Part of a small language model's weights.
Training: a variant of Muon for these matrices, 641M tokens, 4889 steps.
MLP neurons of a small language model. Each row is named by its layer, matrix (down: output weights) and neuron, and shows model dimensions 208-303. Each number is 128 + 24 x the weight over its row's rms, rounded and kept within 0 to 255. Numbers have three digits each. A neuron's up and down rows have the sign that makes its largest values positive.
A block is one neuron, or neurons of one layer that tend to fire together. Before each block is what it responds to, as a language model described it from the Wikipedia text at the highest values.

Responds to: Scholarly field word pieces. Word pieces and adjectives naming academic or professional domains and evaluation, such as Mathe-matic-al, psych-ological, Economic, academic, medical, critic(s), plus stray fragments like put.
L2.down284:139172081136128162114086153130100121149101109121145166137139109111125126101185105115152151093142111097140129134148130161130133159140146100125154149143136156120184147145114140133083200121114133180110087159074126158145123098132166138097116174121105148118112112138107094126105166129128123136
L2.down351:107072114142141150142150103157146176127128151156158105114134114117099090109148121151156131095138121081152180111119112103120150138112140139147126154147120139123120099133100138130161114131093110151188153179131150121169139151165084092083099136165160136102113170101107097105152127173125158122
L2.down681:131117144118137107109160162124173132098112103147127141137163094145118116125152102172064139146142104183120108143142114134102107129130108109141123153172133159121079146134165129162172114172127133145080181125148143128112171111173132114154076120134108138144115121138131076145162140126158147108
L2.down776:137116119135115131097129131163149120123122140110127189142084157157121156145152147149142158137112175121083093120100121149120094138122107108125125146112138124170103123167135102095161165152134134119122147101140095148123091137142163100076126135099119113099115126153177132125133139130148067094

Responds to: Nationality compound hyphens. Hyphen joining ethnic/national prefixes like Greco-Serbian, Anglo-American, Russo-Turkish War; also mid-word pieces of foreign proper names (Bur-me-se, Baghd-ad, Wall-ach-ia).
L8.down75:113113092142142160118133074108125160129134179166146133116137113149148099135125101176157121149121112148127097128153085164119111107145133097186115100145147099135101148160157128131115150132142171096112153082178135131138107150126112126112092117131142166085101119120106183087144152086172098177
L8.down89:140102121125148084126099121132087086115106104105136120167154122121167135128132097118110122112122127072135158109169148190156100155164105103098157157132125152119154099105115123176116134111130155129149172111112144097130127155129125106109084163135156172127122103106103105135138125118129108167
L8.down156:148115082143108099153127119138149121089150112087125113121117133098120095088105114122124130133115133126112129146139144092125105117118152157117100155123139146084118125139119126141154146139146144150122149128150128166138151143133132103108084071121157126134166137151092099096140194130155151140
L8.down167:150135086110165130130122121174114119100141133107132141128136160142177116108139182150153109155163094138149115141140103142124121092137154066132082095095136090087153143116122169112126142167134122122126120124137121101066137118148082097123089096113143139129104102117101127133107124176125154115
L8.down177:141129163118160104111133121152108126138147139134118129105109181146139160167148147139180158102171085134144160131110105137118150139051150120148118155135134136089099154059168140120139146123128168181119133163143149111121120115104129090108119133154134125143090088129122112131101162096123093138
L8.down320:159143117084165156118109140110124109124142159113099163140088171125148082130109123165158115065108128171142120109130109140180092116104097077145155115091119162111127098125152110114115141176127126147178133099124129124126121116137159094169139165110122167089139154125124125141099123158123144127
L8.down442:145138135167144131138149146166069167129161124127147127121156184128138156152127101181114166133171142149118148115118169178121110101113140132142145119124156104133104092117116122121105123122106132142100139150115093132136130132130162150121189125142149116143131113088131114138112143133153141106
L8.down680:156070097133135131138131195172143149114156131115123126133101116120138155150122123139097128118134132135147079092141107122170097139151119120141063129121123152162149129121115114098172153141149116132175198149167115149126150142096118128137039144125150117099135157110112129091134135160143166103

Responds to: Proper-name final pieces. Final word-piece that completes a multi-token proper name, mostly surnames but also places and organisations, e.g. Fo-ster, Forbe-s, Ofs-ted, MySpa-ce.
L7.down658:094115142107132115120138131143136140113166137129166119149122098139121141120095143133171107122104107113131120139117100096132117143128132099157136166143130109152092132127122162138110135147130169117142168105108129143117128110145117142117000087096140158149132145084100141104138112122159141179
L7.down687:144080154162117129132129114153130130117155159105131174102160101108115109119131127137110132135136101121151163167179182132111088139135152109163111151142152148107131153126110133140137093169099143120108136076182155125126077071108126147125118136118117144138112176161142172142112140136107096149

Responds to: Articles and prepositions. Function words, mostly the indefinite article a and also of, for, by, from, opening a noun phrase, as in "earning a master's", "Academy of Arts".
L2.down85:159095163154100113164080111158130124169132152109151164139134149155137152106134092130143103137141105089100121140146136169123147166174153133082099164113109087165125106115157145167114112147112150136081122117149131144133115125108079117108073132117114115166100120170119143129131080180136120108
L2.down529:137156115094140172106135095162111152156135162129106115100082145156085145184115110153137120126111139169161133163111147145131124173119101178102134140142130107097088128067117088101139125146111136110113143133117119127160140115119126156162121129159128113116111163135131123138133140085123175084
L2.down663:132105144140096141122129126153160145101135082129093162152190115150139163126133136092150097119121146093173113146100151166135103164152126148096083143181149078150147085117127129163114117118118145079154115064117106120153150112114129133114070160135134128165139148146135084159083136128104089140
L2.down720:128107128077132153144107112128129106133139158128138175100119137098106144139167182133088103156146180148094131160154112197131094152124121115124150096146140060115162120129197165152116106126143121130078168099108141132130105140110144112123072122135135125096140125121109127121075169149120165088

Responds to: Mid-word "s" fragments. Word-piece "s" inside split words, especially after "re" (re-s-ervoirs, re-s-cind) or in names (Roes-s-ler); also "rest" and "act".
L2.down79:153110101146121175109160141149162094097149125142163098161109093145111116096119147115125111144133109123075136138159145141122133165051137070142157081132128120170101104104120144127134140140172119113154096121132131118116115140158148121093059089142100121159130134149102152165133124131140145147
L2.down467:153100135138122151134114144119176046105147111122089140130124121092145147123138126140116174124093153150126130131141121132127131176128116166115152130145134128138159110087123145124086141137108098165146063124147132129137141108123148127152111162131116151091125105111112092129130150096122102152
L2.down538:149144126136093154154084161122120134117177094109153122181118143115129136127095127168134107137143169121117122108134152103114079138099156140099134081087101119133109127084094171162163149115156127140082114143138113133112107107133125112114116095113158158155122089094098065153114139168118132134
L2.down581:100146142132157131138108108129109147139128120089102132143125141179127107153138173146098113135086117168153133090115133128089137130137109132149101059171138105130150112168131126114136067127129110097148170095120117111115131121126174130152140103109097149145133128098154148136154095141079134121

Responds to: Approximate quantity words. Words that come right before a number and mark it as approximate or a limit, such as "more than", "up to", "around", "approximately"; weaker on mid-word fragments like "ud", "ist", "end".
L7.down44:118126152098135137120097118156133132130134105138155118113106112143108130144144124136121114096132097097140107150141141117137141129127155099107164105155147152133111149117106140136147149101099162135142096139096123070123139150152120153119141148191133113114141147119085148163159167111131102094
L7.down328:126079114150138104166097108190113111091150128098065113130136114112161138131082115112129134160132128106143128159134144108167075142130161134142144170145105129093106140073125152086144181104125094145117126112117113133129127165146130135133111162098140118096100130156104103148138134136160123141

Responds to: Possession or feature words. Mostly "with", "has", "had" or "have" right after a noun, introducing its features, as in doorway with a fanlight, each bank has.
L7.down413:127194101132137089124127118125149128094109110076099098106131108109151086110131135136109107112125123090160149128121125121159116124143101110182125120145145089118130114117130177145096177157119137115113105145106129143171143150123191121092084178148118138086147165127143175099141111136112078144
L7.down452:128108105152158134124138122131132135103132123128110112167117103130100159110136149125101096104113119145153113171132095135121137132096101107135102118100155132098114114117148133108121121119126153109134091070122124116110150157088123139129113134140118154157164161116123134129136118152133148129

Responds to: Mid-word subword fragments. Short word-piece fragments inside longer split words, often right after a prefix piece such as in-, re-, pre-: in-te-gral, pro-te-in, Pre-ca-utionary, "Li"-mit.
L8.down46:117112140120081152129142117121140147117139116151135128102096148143121141164100127094145144148137138142148150131172138148097127109173097153159086123138122148112124142123136148143109093116138144123166107113120126153066093141106080113073117124162134150115109154164086131174135112144172120138
L8.down60:088150121156120136126137141150091114169108126190120128169126131162127171115087124152135122117123115106104123164148132109142092160120095136092110167086144105124123125136138136096086106119145112148104123122103142137118127103125114098102110131122137147104098137112154112132123130107110136132
L8.down171:117122087116125153135162109164134167121135112159094101122113120180082140113123177160126133106121134127159142140096126112122120110134101155086119115142119174116151124119136116175065102127122091131137124140125144185130139131135169092129124115164148120144114152151100118135161142149135144121
L8.down277:122129121119112147145064130121157098108096160118123111114144116174138135115154128104109132093102129129126124073163133151077107092117144131137171130129117149126165114124127115122106125130148162092125106105116097114091167152092086183099129101146101093135104109125102146105108120112130136156
L8.down507:103150145098144128134092131125126114102145146122113113141100159104121067136135165140118132169125146160127141168113117097108139162150178120114097084115117143143134172092154159104133133094116153124128147108117116120123166075127141115107117158142145107078092146128136132132094142117118150162
L8.down566:109138123098142140102102134147141129135202117122091107127128121148111121118164155137146145134126147184113165118094184116125148133150161143089131127132165108144109111107157127121096117126138106114136133141090128124088127137125131143120108135130146097115108125076152113080114145137111155129
L8.down792:165097115113149161116130140171130102119102080107150140098126166124101141107142117154125151138124097090186127118172126109100122121131076151126152109102061142109158154113117121124145100132140077138162125115113144155084134089169138121125096073120127132149142141148108138113142114157137109099
L8.down830:097158111143107128106131099096110145094110112122136132115127104104142127121157139094110112146139130120137110136162163134116114150129131164111099166115138116121088102120116138141125159130129145148105128071095087103099122169148113152128126135167112116107127196138126104098182121141096184131

Responds to: Mid-word fragments after initial letters. Word-internal pieces right after a word's first letter or two, often following s or S, as in s-pe-ed, S-cre-en, D-ri-vers, C-ri-teria; common in headings, tables and lists.
L7.down409:116096136109106100104109195140112112142108119158136134084118101106122155121119100128126121152109129196142098127173101113140114129087138146121110125120159154136136083116105155123120136132131116170122120104147133129142153204146093125110143148091110093108131111179153108126134138141145116128
L7.down803:145105110094095120118104154111126120167119094118110165116102100120110143117087112177154150111074145147156101150120150121129138146102126132115124092122157134110109145154168128189120065146143140127120113102142110128113122151102112160124123135135120125093130150144083076137117095132126127160

Responds to: Structured data connectors. Tokens right before a value in templated Wikipedia data, such as census age brackets ("from" before 45), infobox units ("ft", "in", "mm"), and field labels.
L7.down102:134131117143151120120109123120107128127130120111136134133120126131126118146121101161154131153159155141171138119152104109119090133106160156141117136104093116104133109141112148080132135140111134124122131153094171120131176149103170098181158156090100123160109124163080172119111128128093172155
L7.down720:140128130128107106142161117134132123105147142104095129148119166123163139082142123134138146122149131122075125105140132155083172135084129114130138119135159093132101105136093163117156111156144145118122090102114145154150106153159158140091140113146125138142142141169092129123073112087066122144

Responds to: Transitive verbs awaiting objects. Main verbs that take an object or complement, often right after the subject, such as named, gave, found, called, make, allow.
L2.down5:112097115160130142114166145119160161148098140113142119144129132096102115088139090141116109138097156144123099099137082126137082126178113131098147111143141135146165134146121116165137127112158074126153115133132149150155096144136199173148187147102131170139135141145127132148136136122155129134
L2.down15:103150117096145078143122160110099140106119104113145156102137104121155148090130129157076116162178168111104132135131136151133088126146138120114142172137153116166164164071167130169168143087135127140099143085148102162135128135143126125111131132125146101136123151124134096136134161140123112141
L2.down141:076121128125132124079136146078130130086137126134120149115126126102091092116126106194082109172122125124116123163133114108148106121149080156134141113147143107178120127160127158132154126139111087105107160122096098153119091132093149149117124126161098142128143176119178144144139115140145146141
L2.down334:121164096103171163131101126108121116136127119120093118129131111142148169134147063134138117156148087125114128132150135121113081119157165114144098154139112132164149134137078084141139121137152131117146132127147145150174109110120131098093062146136169157155150127152142150144130091128152125121

Responds to: Table pipes, sequence modifiers. Fires mainly on | cell separators in Wikipedia tables, and on modifiers like further, second, single, final, immediately, plus section-heading words.
L2.down314:160102114134140094111173136117096138172148161160120100145114112151111122155115132133138142127178124160151174136077119143145067141139129104171106131129113158181138129125121130088105149157153115167136135126113116156144101160097118097151154122127143060129130124149114138119088154139117141126
L2.down425:119096118141151130099110115158136119166100176126130115149119123125101173126123152123085145086132134144168105151131152159158119117145155138153110133130151165176136103131112092108114143133109132125162105099113135178122105166124150141108078112162128128141115165091124148157135100103130140157
L2.down426:178135131144128123137128168135138135094098124172090115153121113198127125139110111157135152153163127118163106131120141098118134106140132145128136115100172122123105160093128134116124143177133166148126142135144175144130138159089125065097129134094094142147139137157120117166120115157132159144
L2.down712:071125119101184092038148101151131171079145144119141166114120134114088136153126119110118138125097095175127098174128121124136116137122161142151132132088101161125137120113099123157124185155119149133124120104127135135085121113177111106132146152130168152106156121153070094156107128131126127153

Responds to: Verb completing a clause. Main verbs or verb endings that finish a subject or participial phrase before its object or clause, like accus-ing, decided, gave, took; also final pieces of names.
L8.down103:107113128149143124150131129113099121159117150121186137147149132147146132183090115098131109140143145116147135117082130124103085125131114110131126141065129155129133132142163142130112089121133114107147115097146114145140173122080159125129098157105137099129130077131120135140134156104168116077
L8.down484:088148112102142126110144079170128122119106131088121089124066102121132130099161111184130109099163156166096085129123118156124094123099116148143104167150163129093098134069178145077149137086123100133119137092108161114128128137145110116136099109174126146149112112123134087102125121111136081126
L8.down554:121116069105166170122113153160136178131174151117095132153155131136127162147102127126105148139125147131136121154107166123116122138123128156127099134100192125117109140179101104124119114125105090124118119114152116100133172086141113129144067114144137154135117119160098087113171116095104085124
L8.down582:133134121139116133148140119111115126143127095130113117120114105114153151175164141127100145117153119088110173120115187107097167117158151114154118082119102131153117139112139099111129121088099106098121137140122161140127165154085148127107094155115107132108113182139111175139148126124103132129
L8.down590:100122123172137134088146135143168117150146108119155158172153139177110101141113152145146126106110154127169103097137132086116113112136157132106138166105117101138111173103135138171138138075094163150110123132155161139108130131139123164122154135164127140086136144136092123142103106158145136126
L8.down596:120137126147113151100094116145146139149094106082146119121135124133135158145119125111130096112098146163112092155127152121128112125164179095126144108121125127122126167133097140131141102063102165141137106147137154095105139130151132155093237086125091150122181125141129157117159157166125133117
L8.down673:135190123119149180157150120139126093147103113133150119077147094128135129163104117124134140143139085110146162164131113100122138120124120144132116134190138107123161114116102152088112113159131118153125152127135110115124144142093120124106061127103113123108151117146126128096134104130116116165
L8.down734:117150138127114144163123146103134129116138123112123133133099148137157110094123119158119132158139125114127124122140109132100084114151145141160150166165141134142135096126070152138100115122136169114108103146113142092127128138175132130169162101122124141134121081146129077117144103144136085102

Responds to: Film and music credits. Function words and headers that introduce credits in film and music articles, like "directed by", "as" before a role, "Production" or "Release" headings.
L2.down93:144118094098113144163131128141139083134115134112092137140121115144115163165070154158111117133128146151126164107123162119138149155103127124109133142111158124158088061149145120092121114132078121101131129143139173149090195130113116142125081120115127141141162147159136105109149130116171144150
L2.down311:151145144118162164135136151141154117162113154135163110163092145094117144166174126065143134085118127135107164125177164148139105112155140089139163110121142107129080149096162121138142139133114090124066113090138137119081136114120108144114113183116093129119126166142155124114120103130116128123
L2.down468:119153151140114167067124158091122119127108113150086184126112149186081120133154138092121141126153141138163115129126113139119132128097174134141111115164137088181129134131091138121151147110122123102148108153159153154126112121118142129162130100149133134106116121153100110141127168075123086103
L2.down546:119156105125134134118134152146180143118092121128126142157118155147102158149090103146124094141110106115106133171118130145089118114098157153119142083159122106122133124109103151135097116106180094172176123125145126166104124154153117173111103162124101155121165145155133139104169107095113152135

Responds to: Infobox field names. Words naming a field in infobox "- Label:" lines and table header cells, such as Production company, Order, Release date, Rank.
L8.down62:129106116120153177127134124134130136172120113119074095154116137135133154066102097137116131141144153132087131107132141127104128125119101123161139123159140124182130143102144127131118148149113077104137105136068110141143118128114122118122098119135098067129143124128142135129126120135118116132
L8.down193:114115103121134141171147129144168121155157177171052122142168136133133131147128148146156166139077080124184153111107128097111130130137118118092096075143146122133110173138164130101129136182111109102131121088120106103123152115135132083111164123089159130139101119124132157108148136094147093150
L8.down322:130139135101133169144122093077095125085139100097145145071125099124126089138146134100129141141116141152105096087125096152125125136146114119113121153118136139120143148132127137127182097138174110111123128084116138124113144182156134158137235102158107123128137135098139089126130065128133124119
L8.down340:135123122161109192124097109159131150113122145150174124150135129157138154084130128163076147130189098105132147143136068113137088123127159112154082137132091166119099143094121150177083101093102113150129104178116163157111132112103144102156147160109115107117112122137151102113190186124127135131
L8.down447:102145152158112133114134116147114116152156074100094148100127131100121107178141122120121124158122122089120099113086144118151096122093109154112092100109142107149087135120127114150118148103166111133137134091114156121107165107123148157155152093143147138111102151138142132108105077102111125136
L8.down517:155119107105105121143122143112114121099133085126130096133095155127093105148145132131092123102148107105120152116141116156138121100122112176106181114137139083143116080158167127082119105120089131136098148144053148112130102145123127170142162112161115113149091167147098074130123149109125107133
L8.down568:111142116117114100099102116110130124093091130106162102091135169099169127115098151120118137141093158051127166155132106159124165152137140119132188146099144144111164127140158120106142141093129149132088104101111141143130133100163107137106116106075125153131136177112114171116141180102163118158
L8.down798:139134153164141132172139142080109124100172133146092155136097143131170133114165152103073108088139134144121122139152105136173118144144131078110052120117098120094122127143094120136138125113177130187154156119088112089146125142155091112103088139129114110149126118126151107117134121119145143146

Responds to: Infobox field line breaks. Line breaks and colons ending field lines in Wikipedia infobox lists, e.g. after "Country: United States", before "- Born:", in "Release date:".
L2.down303:074135133106119132126178102127138134106124150152146128116151157129115073159115135169131186131138150133097139111130110146143135072119101120191113111099151115090093180147137181161156132120103133145132149168074132125098132151116134131091114102128146144104128132116168143147109143110122111079
L2.down317:154098142155107129134148173163157100115100165156109147109180137123116133129102101105093114150157097094114116148172144136107131133127101132117109101090136141141162076115121134154127115107067088105135112133105124130135118103122140122116093139102137129166164137145151167118189154171149114091
L2.down342:119109133129145176155133068154135120104121104081123141135127119132112096151093138127126145183134113148126142112182158140104099089129149109096117105129131088132121140115107134077117088137137118158107118130117111124118145122116131141136036134140117124118115172146167104123112119108143130143
L2.down732:140119109103141143122120125167115077109099155173164123117114153093149136141069098153147098116137110085162117120115133112129153124083114126119110114178072126117114124145136127137119110135084117113161144103130121106098127126154133115151115156139151135142129158112096162132158131185131124126

Responds to: Infobox field punctuation. Colons and opening parentheses in infobox-style key–value lines just before a value or unit conversion, e.g. "Time zone:", "208 lb (", "Molar mass:"; also mid-word fragments like "s" in "sensitization".
L8.down42:129112155088090160130105152138124106121149126139146118151172111110120133113151122157114122164105158186086149121115079137164157134130122126151084138160141153106120100136120093086091141102077135160196095126128093114124118141135131117114114137123177115156101096134101114112119107156100116147
L8.down79:161120151115135134127125115118116119116178120109151121072140070176132082145118142141138155129130162134122141115100158175087135154090096091138115134117147153149126128122112152117103107129120164137118087098121126092100109169150160142111170157126103124149135170094129073115127117096127115174
L8.down246:127114064098116133137107151162125124104135128118136142096118165116128179114140158123128129147107089096146130114125118150111172080149109115124108165130172120169115125120119143147125144097117131126125111140122117107149143132100105147119191135114170172136170103163090152169149153146139147100
L8.down249:173136087126151097130141140112134126104127103150115097134137111118125097134133139129191111133130120123097111128154054100158142109119153145082126159136118106071108107158147115097134139150112126087077148091089096107153091138177114115153171102118105158108127155149165090139085123104154116068
L8.down357:152099139143144165097123106158103119124118152119138120160158131118121114143100129132128212141138124141118144131112152119110080095104130102117169152121149133105078138169125179110151102120111158101127115142110090115117183112134119148106086110137108069139104136132165108069123110161110133135
L8.down483:119133152111088122105082135095130138086149092110072135168124116111136092122167119152184145112100150142117112111112155122123120097107159148099126083101154106092110134113088139119114111120101122114115110164097162105101124088110102149164126089137110113172156145170127099139164111131092130152
L8.down489:145117103062124147105115100135105171093092129058065154137109112095125103129118109103166072136157139149112175084118172119125144126160146132099099112067128133112163137141138134138130142135117157151076123164138145134098115145173127123090126112092180124138150125154133142089099143160136156161
L8.down791:145092159116106127113094078106114110157121116095137150150120127138115129139134127122157120139185111097135130115143128135090125149117109144154108148127110118117152092145123079158127118127142128159123133140125111131123169136143122128174179157142141117112145133141096141153155106153152107143

Responds to: Mid-word hyphen continuation. Hyphens and other inner pieces inside compound words or numbers, strongest in spelled-out numbers and number compounds like twenty-eight, thirty-five, three-act.
L7.down234:169185139164145126162100135124089139171124142143130114165164119104145120119093140135151115134142145063101124125071133111142103141064135130121169131098107111160120119115115137159101150143145133125133144132107104092120099134141118119132088137150120160080126146146135117181122142154113131114
L7.down741:130107124152153078113095121137114122128159115087099138112169125174140146111143141133157104110137124158129139148132163099172116128112130116117105143089147157139107105113126143129134128146132133126151139132111089121111155134133128154114127133088142069120085097135137136190122174092100166136

Responds to: Infobox field names. Field-label words after a "- " bullet in Wikipedia infobox lists, just before a colon, such as Position, name, Network, Line, with weaker hits inside table cells and prose nouns.
L7.down186:137122128151125129108115155143115130093111101125126129161126092144176123147099115142119123130116147138118196124140137151103114080124145123129093151086172091158063112095125146115164107120095099133117096137113096120164151170096157104146098153141091126144123156150163102123154132120145131133
L7.down700:117098156108196110104095136100138119119118113133117157141120109128134117069118133121138151093137181128134117116119129089071127160114132127110141120141087106163057136128108136112089141134127133151134093122105138160131134127144116109163112093095107115130189117122160137124111152120128129118

Responds to: Adjective suffix endings. Mostly the final piece of domain adjectives before a noun, like diplo-matic relations, political life, military, public, geo-logical.
L8.down25:158160104151155148124095096120106158138129142112150127173145148152129133118107072149124124079093127124142119157089122114129107122120089133155117172106095119136106145151160139136145120152133082175151149108152148121147110135117119151117109139147165181136180148141170128187095146155117165128
L8.down26:127166120128111124102125110138095157139113122107132131077138130125116147127101121147112119132161092150127135122138118112123149095115163130130137162100136097126072165123118139115114162137108124131123129140170098142106138135135135143095085141107092157169161112137106124116106192158097124122
L8.down52:169108115083129126128110136168140117118125135147124129067158126154145106110146108139100095085118079146128175117133149109097103111115138144145123137111152099130110131157150122110151143153166139115194147101131140160104109134133161147077100143080133096138134168117094138106169098129179124089
L8.down120:139123121113108151110126136145153135143143140130111156148148114101152166157156103104135118136111163104102153129138195145090104150109128110147103140069132148146132134168159152120108137098154157164149142106114100157126134125116117124119100125088143143132101131128131091116140113153179100117
L8.down306:096158122168138154135127076129174075091093135141158083129111149109151127150146117150151082150133138127092082137132148123097160109080115107106125117107164150105121090151115128119125137114106133111137117102108082153134141153145071105132077097136144153125165118168118129133110151099142105128
L8.down523:130096126152108103156099131128096139129150142134141101102143121182137124109105153109130169177123122125114121138134130105082147129104158133121147113085139161126101122176114117136140088146146070158136162137102147152136091141145166101101123110147159174129101125145136079132140147124122177130
L8.down692:122118090150111143098142142114163137081094150157142141124143121135143112140096148097144099112141106155114173137085153139127146119075103137124148149169139150109075160078153137118107137143099124114122142145141128121116096084090149109121073106126121148137161099146103151108152129112133128115
L8.down724:150113113165113144135108078179121085100178100147125150143139098163120155123169129117101118098156092118140180089144145120125105133110150080112136120105123117133141130115098120122072122134109153175123129113134147183114136104123131148142145143133128143139124099131125115120093169179132147116

Responds to: War names, mid-word pieces. Fires most on War in World War I/II and Civil War, and on battle; more weakly on mid-word pieces of long words (Perf|ect, insuff|ic|ient, conf|ig|urations).
L8.down199:146141160115129090135109107149118141169130144133143106136140149162105145097133116129154130139137144092112116124128166137131143110130115135127112126134106086120129165162123068145132133125120147141162096131149122154155105115164122087143104147123148152121113143101154122168119137137142144125
L8.down315:139171128158160120128126131163090178140101129110102144155097119139134161178136144110138096152159088087120100138105168109150133100110122145141144151111145113098125096091133124153105115136153088147144132123141153102116132119111068109128152149173141115127131103124109123113127140140115128142
L8.down383:126153117130135122140122109157095088114147119194148141110051131153141160178141156149139146130140109138128144120130141112111109170123158130127124139113142088085105105129186114127121126122137117148142125150119114142151156158149130142124177106158135141115115147109108158139136098107118135084
L8.down463:121144109138123143128070117153159151112147151142096148132201109129161073128150127118118118163169128115140091154132137141146149104090160104153144119122165069111115134121154135105141117091130151140157111163122180092165128136161110134150115124158150107125120130141142112125111150134179167144
L8.down479:100147162138112137124156110122150170128087071119077112160137118137136112114129118122041142149094112161122110117125144133128123147130126114128144091092160135096145140104113128140086152112157133120120151136097088146137114163145159142152183099161167157139103171112109108104105170152115116129
L8.down594:165128133112120169138146111134114127120151117179110133152117132104134166142129106147170151138142157154117109136106098113102196169088155145127121129113135131128169154114146212174129152130124116074077145143135138133082125124127113105124112138109091166130147127120165154124137122100135141117
L8.down665:155106085114126098137120140146148118110138108096160110127100124118152174124125119150114169114141115133146126111126132127116124155127155087122080126084112102156158139097124118118140136132090141171081108077174131111126102123141154132077112132106110136143149108144127120139122125124162134157
L8.down751:171114137144146158155142150145115149134099191136123124117101134154095147097113149111149133133181116146119113128145144089117161138095099104167105103137135130144123099126132135175117138112101105120136071139114151094122132155141136085151155131107186148093123152114156104129134096152161134156

Responds to: Adjective-completing tokens. Tokens that complete an adjective, either a suffix (-ous, -al, -able, -ant, -ed) or a whole adjective before a noun (local, General, Special, extinct), as in dangerous, municipal, local elections.
L7.down154:093123100143104125102089143145131105100110146157164141119158084084134152129104167163135116118177166137139120130131109186106111143107141108129165136099161108150132126104165116090157138162127178164101101093166111159118162114122140120137043121117132165117108123160145126096129097100112149119
L7.down546:110110113125118154080135142151143154132154130153140157105143108146142111171100126119173124112152115147122152104111140130142089077144138118142127097101153123087121141086126083133145119122113168130123130122128131152153127112134075113105035124132090119164120118176139114064103106131139127074

Responds to: Positional physical descriptors. Words or word-pieces giving position or shape in physical descriptions of buildings, anatomy, heraldry and objects, such as front, distal, lateral, both sides, arched, plus many weaker scattered cases like a after prepositions.
L8.down48:103117122115135137122135158112144143113142135109124141140153116143170142117109158085122172152158140140142146142089146122129111091137148150115152086131119129121128169107143163147103136134112114124177174133140132157116135140120125146123071117156153080135161160104115140143131122110114130147
L8.down94:124129162121119115117110138089147123110128142136109162122098192082155087117145131115122137142165094140088168131103112110097103101142136103100097129137125170130130125110110111110111117162154115132139110147161170065132146087091136151152192133159137131134127118111125176096140092120132094156
L8.down119:157127139197092169157112117171126141156139111127138145146154157126112146141112147120150150125148129115107144144126141105176105107114097157128134132126129106176135108096129100138134132113123125124119096105125143128147112175096158129115066121130140090128164146144124144093143083136171131138
L8.down170:129148156145118151131171126072127097149103131144138125137127110114106102109111161118141116169107142099177141138078138100093108124159075145108145083130115145126103142146115108151086097113173141135170103144143145092135156136088168112157094177154097135127129157140103162113147113119091132122
L8.down370:145098139111120126125123151110127113089132129141104108130048121117128143140124092122100110160178133134081139152139121116115164167091137102127111085113119121121131113141145120152145138122148119135127094155127155136112131136143096114064129132152110114114052162124096111112106118117155109148
L8.down499:082096147082159161103107116141135097135127113154113112096132166114113127087117127089138112127122109135169189127096121112115129160114120117077131155096084118126095116124105147105149141094124132161149145163123149077149160160151146138060111150118094124157110120130129152109156142126118096133
L8.down510:136124122109128132151137173167120134122139154168115124119119149114104113129148193109164112122117117165115093112139111139094076154163127127120146093129158146166122145126164142148092128094145166104102115094123127158135126131134155139114043155116142094165158139106121102132151128118125139124
L8.down628:162136107150135151113101139109163086145077173124121160130143140092147101135139133129165144130109091119180160139102141131139097059130098136144092062150166139100129103122103117148133100201127137148101083174123126138147149111126143122127083127081094108066150134161143186123172136135137144109

Responds to: Table header separators. Pipe or colon separators between column names in Wikipedia table header rows, such as the pipe after Pos, No., Team 1.
L8.down43:127074126143118160110120123156126143127120107103115117112110102139089139149108146184135142169162107105073140135140125139121108089146153137134098183160128157118120129175118110106146113120126106106149180156124092149135082138133147139135085099140164142118155145118088093122127119098150137083
L8.down95:167101109067149112141132150130167126101146161174085139081092131165141151150152130142118117105141126151149102123114095120151126107134140159152127129128131167140109164103106097109125163121146114101145126141080154146159134092171129111086102163159132140131098128131098135108104128131102133113
L8.down154:100120121106099155138153129113138129174117132126137129128110114139116094070116140122110138113138109113084162128108135160123133116178171136144102179143166147122159125096160157096095140159136127105147132142103094134140184117095150142164051157106094138157108103131112124113134113153083097100
L8.down228:145157149123172141143142113137165123110123139122125121157118094103129137119095119140132076165144079188128085144096183154111121101116133160114142108148158189110105122094127127158119182111130129147114118125155143120151069164129117113141129116164156112108108126190159154102140141107108106098
L8.down451:168110144114131123139138131171148102123152184142129116159089158116117129143141147143104133123106099156149148086129179130115154103143147092141095121142121181147129157109146117116147108156151157120151153140128106081146133124154125155098119149115140127140133148160119140152132123122100117095
L8.down543:082118126138123099159127108121121127137107148101156122155178147098123128110177148141125156171119117180196153114148088160095111157128119101176104124126165116133146091107143149119166142133154114137154118104156174116131140153160078120111139122117152128178149131076094151142138127128092142119
L8.down632:098113140114138112160100100172103125106128179085134124112131130114140141142111113122146140155152159128151127168110127131116131130125155153152111152152128152157140093111144124111152104148145147097111119117202124118103140078134152139145075111159169132163115120122077131094137116114082141124
L8.down682:155129091159125131139108136090109085133177115134108145130094178125134093083144132100122109140158173119151129191126107109133137120155120113164126099167119102145108145118108126111126115062097103167108143128118139144143139151176163130131143148114104098142116126157124129119152134173146108120

Responds to: Intra-word hyphen. Hyphens joining word parts inside compounds, prefixes, names and ranges, such as best-known, non-use, Jean-Michel, Franco-Syrian.
L2.down38:098127098123157142158100106096153139113110110129087109150138086131153127118126150129100146117145143126127089136141139102135170155083100104150169126135122110150120148104115156101114096134149112153201111089130125104130128107122135128126112112134092143128113106141096168170098160146138075108
L2.down54:082105134116154094151139121134134135143122143147141125099165103142133118102100188110107112178122129079147114142112131094134147148156109116118152137111125100146097194110143166138120088139163112126127150128113125146106092137123149155090077107137119110129125153141129119152088122178105116135
L2.down258:114089110097169146132103099127116134149106138121137108132157131143133120153130110148115118175116153128151132114137145109159133201111109182101166148122152153082143083121121168133137117118119138117140090084137120086149082113151121114119074112155142146115154090119123109134111147131135136126
L2.down400:095148083137142148138127176131105136129135099142130101127116148139135131108138120122148097146110124108122130126140138071149138142118123127074114121142070127157107128093111112135083112140159097144106143102116075106120108143161135153153041123121112106139110145107142119138125163123170102090